Weights of a small GPT-style language model, trained from scratch on English Wikipedia.
Size: vocabulary 1107, 10.9M parameters.
MLP neurons of a small language model. Each row is named by its layer, matrix (gate and up: input weights; down: output weights) and neuron, and shows model dimensions 144-207. Each number is 128 + 24 x the weight over its row's rms, rounded and kept within 0 to 255. A neuron's up and down rows have the sign that makes its largest values positive.
Before each neuron's rows, "fires on" lists the tokens most often at its 100 highest values on Wikipedia text that the model never trained on.

fires on: ":", " a", "iss", " of", " |", "ver"
L9.gate470 [106 113 146 120 134 106 126 105 137 118 137 122  83  81 126 131 148 117 155 134 135 151 112 113 106 175 109 130 143  91 151 177 128 118 102 159 130 142 145 128  93 118 123 122 136  95  91 145 132 131 133 137 130 172 121  92 158 153 136 172 137 168 176 158]
L9.up470 [153 115 110 133 139 143 142 113  75 114 101 128 115  93 121 106 143 151 125 166 148 117 112 142 123 121 122 131 157  93 151  92 118 155 102  98 137 177 128 117 100 169 134 103 141 108 131 175 149 107  72  89 142 135  82 141 113 138 152 127 118 143 130 109]
L9.down470 [147 106 111 136 146 118 132 111  71 141 131 132 126 146 140  86 164 135 146  76 161 107 130 156 112 146 129 126 120 131  97 154 108 111 114 119 145 124 143 161  76  95  96 138 110 167 153 167  91 129 112 123 134 111  96 146  97 135 141 113 166 148 123  98]

fires on: "il", "id", "al", "ain", "all", "ol"
L9.gate172 [136 143 128 146 148 125 135 125 120 168 113 129 106 124  98 138 107 107 114 122 154 134 128 142 164 154 137  85 102 128 113 148 148 144 120  90 136 136 207 144 132 116 168 159 118 175 146  99 135 103 124 172  91 141 121 154 127 135 103 160 138 129 148 120]
L9.up172 [132 165 122 168  79  98 141 182 142  99 123 146 115 117 145 133 147 167 143 137 157  69 159 150 149  88 114 141 120 106  66 163 151 146 131 108 167 144 137 172 100 121 112 132 109 137 126 137 148 179 121 173  98 124 133 124 109 125 137 104 107 128 120 132]
L9.down172 [113 136 110 187 125 126 135 112 107 139 108 152 146 149 127 114 146 124 147 119 157 158 175 129 103 100  93 120 142 113 136 130 124 102 109 131 100 122 116 107 109 113  96 123 118 107 132 127 126 138 152 136 144 140  96 153 106  73 133 111 145 114 118 148]

fires on: "en", " and", "au", ",", "ren"
L6.gate138 [117 129 148 157 137 139 127 125 155 156 105 134 119 115 135 107 140  83 137 126 140 171 133 115 138 148 123 151  75 105 148 106 119 156 127 132 116 121  88  87  95  94 140  69 133 130 107 111 112  94  95 113 123 117 122  92 144  98 145 165 139 138 125 127]
L6.up138 [108 132 116 164 122 110 191 170 122 162 123 113 130 134 124 114 149 145 161 142 106 161 110 134 127 138 136 119 129 115 165 125 135 190 164 121 136 128  91  97 121 125 162  90 114 143 176 143 117 108 159  80 131 144 120 118 128 136 157 160 164 142 168 140]
L6.down138 [ 97 132 113 100 147  99 105 115 117 105 140 133 141 146  98 129 118 154  79 123 163 124 174 137 156 105 136 149 136 101 122 105 113  93  98  83  86 134 193 104 166  83 136 154 114 114 134 129 116 158 110 106  97 115 107 121 129 165 149 108 129 175 122 164]

fires on: " and", ",", "ile", "s", "ly", "ents"
L9.gate205 [153 121 153 149 139 126 112 130 105 164 183 202  92 151 111  82 122 100 158 126 145 121 160 125 149 153 133 116  84 114 139 122 121 148  96 136 119 152 151 118 102 136 140 145 108 128 168  93 167 172 136 158 145 158 104  98 175 108 119 145 116 142 130 115]
L9.up205 [135  90 135 100 142 105 133 162 117 118 142 138 105 125 123 116 161 117 144 134 131 140 111 151 163 134 117 164 111 127 144 105 127 177 130 129 133 151 120 106 132 120 164 109 107  91 139 168 135 116 161 123 125 121 106  99 164  91 121 144 122 176 164 106]
L9.down205 [119  98 154 159 103  85 129 102  95 147 121 104 152 102 130 114 113 151 128 126 150 150 128 137 120 112 109 138 110 137 152  99  82 131 142 100 111 116 117 127 164 166 156 164 137 106 124 163 157 162 137 139 137 124  97 159 111 121 118 137 141 185 156 121]

fires on: " st", "oc", " St", "ist", "id", "st"
L9.gate641 [104 140 130 145 130 100 139 105 136  89 145 117 131 138 143 168 136 176 152 125 117 144 130 146 103 126 152 111 119 154  96 130 117 139 163  98  98 146 139 154 134 146 116 120 137 118 133 132 114 142 130 141 112 149 127 169 151 130  81 152 154 151 125 156]
L9.up641 [114 137 143 147 147 129 175 140 104 166 105 153 125 129 152 165 103 137 172 142  94 102 143 116 172 106 122 134  93 108 161 124 164 170 100 160 117 130 119 155  99 123 137  82 131 155 116 127 151 146  92 124 121 144 135 133 169 102 145 129 172 110 133 132]
L9.down641 [108  98 140  99 119 111 134 123 174 145 108 126 131 115 170 137 158 114 136 156 138 128 106 120 143 110  87  98 135 147 103 182 153 151  88 125 168 100  80 141 121 133  98 145 129 147 139 136 121 167 127 128 156 141 111 153 140 126 103 109 125 171 154 190]

fires on: " st", " St", "est", "st"
L8.gate106 [100 139 150 156 125 102 132 121 143 134 139 140 109 110 102 132 120 171 161 128 107 112 110  72 116 150 131 152 165 148 137 147  74 137 143 120 174 138 183 177 129  99 140 154 143 152 124 132  91 164 118 156 124 142 142 133 135 125 118 122 125 123 147 140]
L8.up106 [ 90 141 134 146 128  99  89 134 141 118 119 153 116 118 105 139 109 110  85 121 167 125 137 102 130 111 134 140 154 181 159 127 121 122 152 100 118 114 157 161  69 130 111 125 132 113 149  79 156 183 103 124 144 131 150 153 142 136 146 163 129 111 120 126]
L8.down106 [102  76 146 118 102 129 109 104 146 132 108 106 160 144  97 126 119 111 133 172 173 100  78 138 156 135 118  93  98 146 104 132 135 127 114 148 147 149  96 176 132 134 112 158 132 112 131 124 132 138 128 109 154 152 130 127 119 153 118 120 141 136 145 152]

fires on: " and", ",", "-", " or", "ly"
L6.gate588 [116 163 161 174  98 136 141 145 140  91 134 132 123  88 108 150  92 108 160 133 143 133 107 116 118 100  86 145 134 105 139 110 154 131 171 158 186 112 104 103 100  99 146 120 146 124 125 104 100 119 137 149 129 166 153  76 123 112 115 128 125 140 125 148]
L6.up588 [118 125 152 129 117  61 134 157 125 123 145 154 139  88  74 134 143 119 147 140  89 131 139 122 121 180 109 142 137 103 150 116 160 159 129 148 111  98  80 137 126 172 127  85 122 107 205 109  88 106 132 139  85 140 163 115 101 102  83 153 151 129 121 116]
L6.down588 [136 192 114 114  96  90 160  88 134 124 139  94 111 153  96 122 108  99 113 120 122 136 128 136 143 119 127 148  98 117 168 124 209 119 147 141 140 164 113 124 183 135 170 142 101  86 134 118 104 154 148  66  92 120 110 128 104 129 111 142 116 146 141 126]

fires on: "v", " on", "ov", " to"
L6.gate691 [129 143 115  85 151 111 139 177 136 140 120 127 100 104 147 108 121 124 130  97 126 130 114 132 121 142 104 149 123 109 121 131 103 134 125 140 104 183 119  72 111  86 187 118 156 124 107 125 117 132 132 152  95 164 131 125 147 103  73 117  83 105 135 124]
L6.up691 [156 111 158 119 132 135 106 126 158  90 128 136  54 146 168 123 146 128 152 161 162 188 155 120 140 136 118 125 117 123 119 124 101 158 127 118 162 169 128 120 175 160  86 129 126  98 130 145 101 102 152 157 123 170 149 115 166 157 134 130  97 133 119 160]
L6.down691 [128 120 145 133 127 108 144 157 102 113  87 132 126 130 101 146 118 157 119 138 143 122 125 165 133 167 127 144 101 121 108 100 135 121 132 155 126 106 135 134 133 114 127 138 117  94 126  92 153  85 121 134 107 153 101  92 133 100 136 137 167 103 105 115]

fires on: "eat", "or", "ac", "pl", "hn", "y"
L2.gate31 [146 106 126 142 129 141 134 159 118 158  88 145 129 145 106 143 200 107 164 117 132 121 126 126 120 112 108 109 160 108 107 136 160 100 177 159 141  89 145 126 149 117 161 127 137 141 135 149 185 151  97 133 137 131 144  91 108  99 119 111 149  98 156 160]
L2.up31 [125 132  90 127 143 145 144 140 157  84 135 116 167 136 128 144 139  97 119  79 120 138 120  97 134 110  84 101 133 134 138 104 117 138 149 142 135 104  80  76 104 103 137 131 133 141  92 159  85 113 132 167 176 141 121 149 125 107 108 111 148 118 133 148]
L2.down31 [144 144 120 127 178 101 131 141 153 172 131 129 117 111  69 165 126 165 122 127 134  99 134 132 126 113 114 143 113 105 125 123 147  92 180 140 112 125 157 130 123 125  90  96 154 176 115  73 138 123  99  89 121 151 137 152 140  96 169 126 117 142 128 129]

fires on: "s", "°", "or", "l", "il", "av"
L2.gate664 [ 80 128 103 117  98 119 155 167 115 137 109 150 140 144 136 136 104 152 136 114 164 140 153 131 115 133 129  99 135 141 131 126 144 210 109 165 129  90 104 112  86 161 144 158 102 100 105 150 138 155 129 143 120 113 113  93 126  96 123 153 114 139 102 139]
L2.up664 [127 141  84  75 132 122 147 132 112 151  84 157 116 117 103 140 117 131 160 124 174 143 125 135 116 130 216 131 133 138  96 111 126 175 130 143 147 136 134 115 150 134 128 140 118 145  71  83 114 151 113 147 152 144 126 124 164 157 109  96 107 141  94  77]
L2.down664 [139 160 102 163 130 143 102 156 105 161  99 108 158 118 113 125 100 111 137  84 135 124  88 125 163 155 148 157 112 118 165 140 111  87 131 126 184 124 129 185 160 109 125 148 126 134 123  68 124 154  97 118 110 101  96  98 138 137 141  81 138 138 101 127]

fires on: "h", "'", "ac", "y"
L2.gate172 [146 128 125 138 126 178 117 196 107 143  83  92 150 120 119 150 134  81  98 123 175 108  96  95  69 162  91 104  99  82 114 117 151 104 165 104 110 130  48 135 138 154 133 132 101 138 147 108 150 172  91 138  98 113 187  96 133 139 123 113 147 134 128 153]
L2.up172 [153 162 117  95 113 170 107 147  75 125 114 105 133 116 114 150 120  97  96 102 102 131 116  98 109 156 117  68 133 123 102 159 113 141 144 116 173 180  97 101 172  73 128 152 121 127 111  88 161 143  99 163 128 143 152 119 129 107  94 159 151 148 138 126]
L2.down172 [134 139 117 130  73 144 134 170  97 119  77 130 131 131 126 188 104 119 100 170 131 101 111  86 130 140 103  97 159 113 137 109 120 154 166 117 158  92 124 117 138 157 116 125 145  97 121 177 154 158  97  97 113 119  97 141 107 103 111 154 160 174 142 118]

fires on: " re", "ign", "ed", "f", "ur", "ident"
L4.gate554 [150 151 116 139 130 111 158 110 134 159 136 143 147 134 129  93 173 133 139  89 104 115  87 156 134 144 137 172 169 144 133  99 137 168  85 137 164 185  87  95 128 152 110 133 151 170  98  67 133 138 126 145 175 125 104 126 101 140 117 160  81 150 128 133]
L4.up554 [141 132 155 128 147 116 127 134  96 124 137 125 103 134 142 120  76 117 161 118 105 132 119 114 154 121 141 130 132 158 141 135 142 168 160  72 144 144 119 143 134 144 196 168 121 123  99 110 118 161 162 159 100 124  93 151 138 139 132 141 119 187 177 149]
L4.down554 [112 138 160 124 114 122 125 128  91  88 148 129 152 145 189 149 126 102 189 113  99 124 121 161  84 121 142  97 124 131 123 121 121 175 157 116 120 138  88 140  96 147 113 157  90 120 127 119 116 129 135 113 150 142  91 123 111 145 157 129  97 134 125  83]

fires on: "ver", "er", "m", " includ", "ach", "le"
L2.gate159 [ 67 113 135 138  62 116 131 115 131 146  85 150  80  90 119 129 114 135 151 131 104  94 196 131  75 146 114 107 129 124 148 130  71 161 122 157 109  86 100 114 113 151 120 153 117  96  93 168 140  81 115 153 132 151 110 114 122 100 149 142 138 145 118  99]
L2.up159 [ 50  96 134 129 100 122 168 126 122 153 108  83 107  80 128 120 155 114 161 110 116 130 137  63 102 159 109  84 121 129 111  97  98 118  96 172  99 111  92 139  94 130  94 155 134 109  93 124 147  97 165 107 129 168 133 132 138 145 123 142 164 116 110 140]
L2.down159 [114 144  89 130 107  93 142 166 150 126 101 123 145 135 141 159 138 115 136 107 129 126 149 125 135  79 115 101 116  79 142 120 110 164 151  92 125 111 133 117 149 118  95  97 154 130 194 120 123  99 122 151  86 165 161 113 134  75 136 143 137 130 130 171]

fires on: "ity", "ina", "ain", "i"
L2.gate401 [109 118 136 149  96 102 128 174 101 115 105 136 109 133 139 116 143 159 134 134 115  91 121 162 156 139  94 167 106 133 171 134 107 163 134  96 103 117 107 113 148 142  93 130 162 175  95  91 132  77 117 118 120 111 133 148 150 137 147 155  99 135  75  92]
L2.up401 [121 144 142 152  98 147  86 165 130 136 107 149 140 112 108 157 120 157 132 128 121 126 135 168 137 138  75 116 129 120 159 123 131 150 118 119 101 164 146 164 117 163 137 126 117 149 143  73 139 118 137 113  87 124  80 155 102 135 111 149 117 126 140 136]
L2.down401 [128 156 161 100 115 139  90 166 101 119  91 111 154 116 128  85 184 129 156 143 125 122 130 146 144 136 135 137 109 157 124 111 113 142 106 110 118 131 173  83 184  93 120  86  89 126 156 115 119 138 138 162 120 113  93 104 153 128 119 123 160  99 135 111]

fires on: " ", " on", ":"
L8.gate53 [151 147  73  99 137  92 116 161 138 125 127 126 147 116 136 138 147 146 142 139 131 182 150 124 106 140 142 159 115  89 145 117 107 143 157 116 111 151 179 101 135 120 186 139 179 114 124 132 133 151 155 139  95 177 145  99 144  90 144 116 108 121 116 161]
L8.up53 [144 127 100 129 142 165 116 145  84 109 152 121 105 138 175 137 138 150 141 118 128 124 161 132 137 110 118 193 143  85 129 112 140 141 120  77 124 179 138 134 147 177 133 144  93 154 139 123 134 119 134  81 161  99 122 146 107  81 125 124 154 129 133 138]
L8.down53 [106 138 144 110 115 136  86 128 114 159 106  86 154 141 130 153 106 158 145  84 147 143 152 124  74 141 118 154 121 102 119 156 158 130 146 113 128 126 165 145  94 120  96 154 115 145 103 126 130 124 126 117 124 126 142 112 136 137 141 167 167 152 129 136]